Weights of a small transformer language model.
Size: 10 layers, vocabulary 4096.
Training: a variant of Muon for these matrices, 109M tokens, 6678 steps.
MLP neurons of a small language model. Each row is named by its layer, matrix (up: input weights) and neuron, and shows model dimensions 80-143. Each number is 200 + 20 x the weight over its row's rms, rounded and kept within 0 to 999.
After each neuron's rows, "fires on" lists the tokens most often at its 100 highest values on Wikipedia text that the model never trained on. A number after a token or word is its count.

L5.up595,185,208,186,174,167,246,157,205,181,238,178,197,204,201,232,218,195,206,220,150,205,235,208,173,213,170,183,207,202,198,211,199,163,221,200,164,235,220,154,218,187,203,185,184,214,218,171,209,206,237,214,161,203,217,215,228,200,209,193,230,221,186,211,238
fires on: "as" 23, "en" 12, "o" 10, "S" 7, "ah" 6

L6.up264,213,226,230,195,198,257,178,187,213,230,218,169,192,209,172,183,170,181,206,222,177,205,218,210,209,210,215,193,205,220,202,217,198,202,225,177,225,194,185,196,201,153,194,186,193,194,214,187,207,195,226,212,190,175,200,232,191,209,175,226,233,164,183,193
fires on: " d" 40, "o" 15, " San" 7, "ong" 5, " ab" 4, "hen" 4

L6.up83,232,194,195,212,214,231,209,188,198,185,214,195,204,211,200,213,202,187,168,194,194,226,221,186,205,127,191,178,189,184,209,224,189,216,201,199,226,195,211,187,218,201,240,180,209,190,193,213,193,193,212,226,244,188,179,194,198,193,209,211,241,176,212,206
fires on: " de" 28, "e" 13, "p" 7, "pl" 5, " De" 5

L5.up579,190,198,192,205,225,196,180,203,179,227,223,190,199,180,218,225,191,182,205,191,173,203,198,203,213,187,181,172,206,204,201,191,214,182,215,182,218,201,189,208,197,202,192,168,205,232,213,199,203,225,208,230,171,184,181,164,221,166,225,162,175,212,156,235
fires on: "b" 31, "j" 9, " sq" 8, "ab" 7, " mi" 6

L3.up8,189,157,239,211,175,204,198,233,214,171,194,175,185,214,222,158,203,231,200,198,231,177,200,178,171,182,208,202,236,179,201,229,158,140,207,217,208,187,214,206,200,167,214,179,216,166,174,173,182,224,203,204,200,208,204,200,207,176,234,190,201,162,209,211
fires on: " in" 45, " Ab" 10, " In" 6, "In" 6

L3.up99,243,147,197,194,203,183,198,222,213,170,174,188,181,247,207,186,206,236,210,182,190,222,227,169,183,188,190,201,178,220,195,201,225,183,139,207,174,194,177,168,190,224,210,185,205,205,181,179,234,215,219,172,201,217,201,201,191,191,179,213,196,206,220,193
fires on: "4" 36, "z" 13, "ø" 6, "3" 5, "9" 5

L6.up33,179,212,222,183,191,172,199,238,232,201,220,167,212,191,199,199,169,194,224,175,231,187,160,188,203,195,212,201,211,196,183,182,177,203,204,178,205,147,212,185,184,194,181,215,206,201,174,208,226,192,208,215,204,194,245,179,194,200,186,176,223,186,172,209
fires on: "por" 18, " In" 15, "In" 13, "on" 10, "in" 8

L5.up152,221,199,178,211,193,182,187,233,195,205,193,192,250,215,198,204,219,228,233,194,223,186,180,193,183,208,180,183,183,190,208,220,203,206,205,177,183,177,208,171,208,192,227,254,183,192,209,238,188,174,228,188,228,203,226,197,151,173,196,208,191,203,155,212
fires on: " ad" 18, "ot" 11, " Cal" 10, "iz" 7, " Label" 6

L3.up7,211,205,203,177,164,190,166,179,233,159,199,198,213,197,208,236,177,179,219,193,164,197,216,173,171,192,219,242,212,218,172,208,173,201,216,223,198,211,244,195,194,199,198,201,216,210,197,208,189,205,193,164,200,216,182,199,161,182,228,218,183,169,212,187
fires on: " R" 56, "R" 24, " Bro" 6, " under" 4

L5.up9,222,190,211,168,181,199,201,162,186,172,210,208,188,211,178,181,214,200,225,223,220,184,197,164,188,225,209,222,163,177,261,207,222,177,157,187,182,219,195,200,198,158,219,147,222,225,184,204,201,245,179,199,229,203,202,221,250,213,169,226,200,211,181,190
fires on: " the" 22, " States" 14, "f" 7, "ah" 6, "igan" 6, " s" 5

L3.up594,196,227,191,164,219,176,179,191,226,199,175,197,166,207,222,209,189,231,209,207,184,200,145,197,173,183,180,219,232,193,198,206,229,206,234,194,219,182,139,218,176,202,212,211,222,243,205,163,209,185,194,205,205,209,224,198,220,189,201,203,213,193,196,194
fires on: " An" 52, " Man" 18, " On" 9, " week" 4

L5.up562,212,216,209,228,173,234,190,208,186,187,198,180,154,219,182,212,201,170,193,195,210,227,183,146,243,182,209,187,187,221,189,223,202,197,170,203,218,170,198,217,204,169,204,185,192,197,171,195,201,239,208,199,175,190,171,217,227,188,228,193,212,223,212,206
fires on: " not" 26, "re" 12, " Pe" 8, " pe" 7, "ly" 5, "ir" 5

L5.up606,180,197,195,163,199,195,184,179,207,196,187,215,218,207,210,235,220,190,213,160,179,185,207,236,232,166,217,212,203,206,214,207,190,197,244,205,226,206,224,154,219,205,219,214,198,174,219,249,208,183,178,193,185,158,200,202,208,194,192,168,219,220,178,209
fires on: "ated" 12, "os" 10, "us" 9, "ors" 9, "as" 7, "asketball" 6

L6.up103,168,237,209,237,169,186,171,200,229,209,201,173,182,189,211,197,200,158,217,205,208,215,195,197,223,182,223,188,219,201,195,201,175,220,198,193,190,199,224,167,213,195,192,170,182,213,199,166,194,206,180,225,194,192,234,169,203,178,195,179,222,185,209,208
fires on: " R" 17, "iz" 14, "gr" 10, "im" 8, "ul" 5, "iss" 4

L6.up171,225,185,163,179,193,200,189,182,215,207,177,199,179,220,186,204,210,207,198,158,218,214,188,187,186,208,174,229,224,203,204,219,195,209,197,178,201,227,185,190,216,202,210,206,165,195,189,218,175,231,194,228,173,197,188,201,202,215,223,223,215,173,216,178
fires on: "it" 14, "i" 14, "us" 13, "er" 13, "omet" 10, "et" 9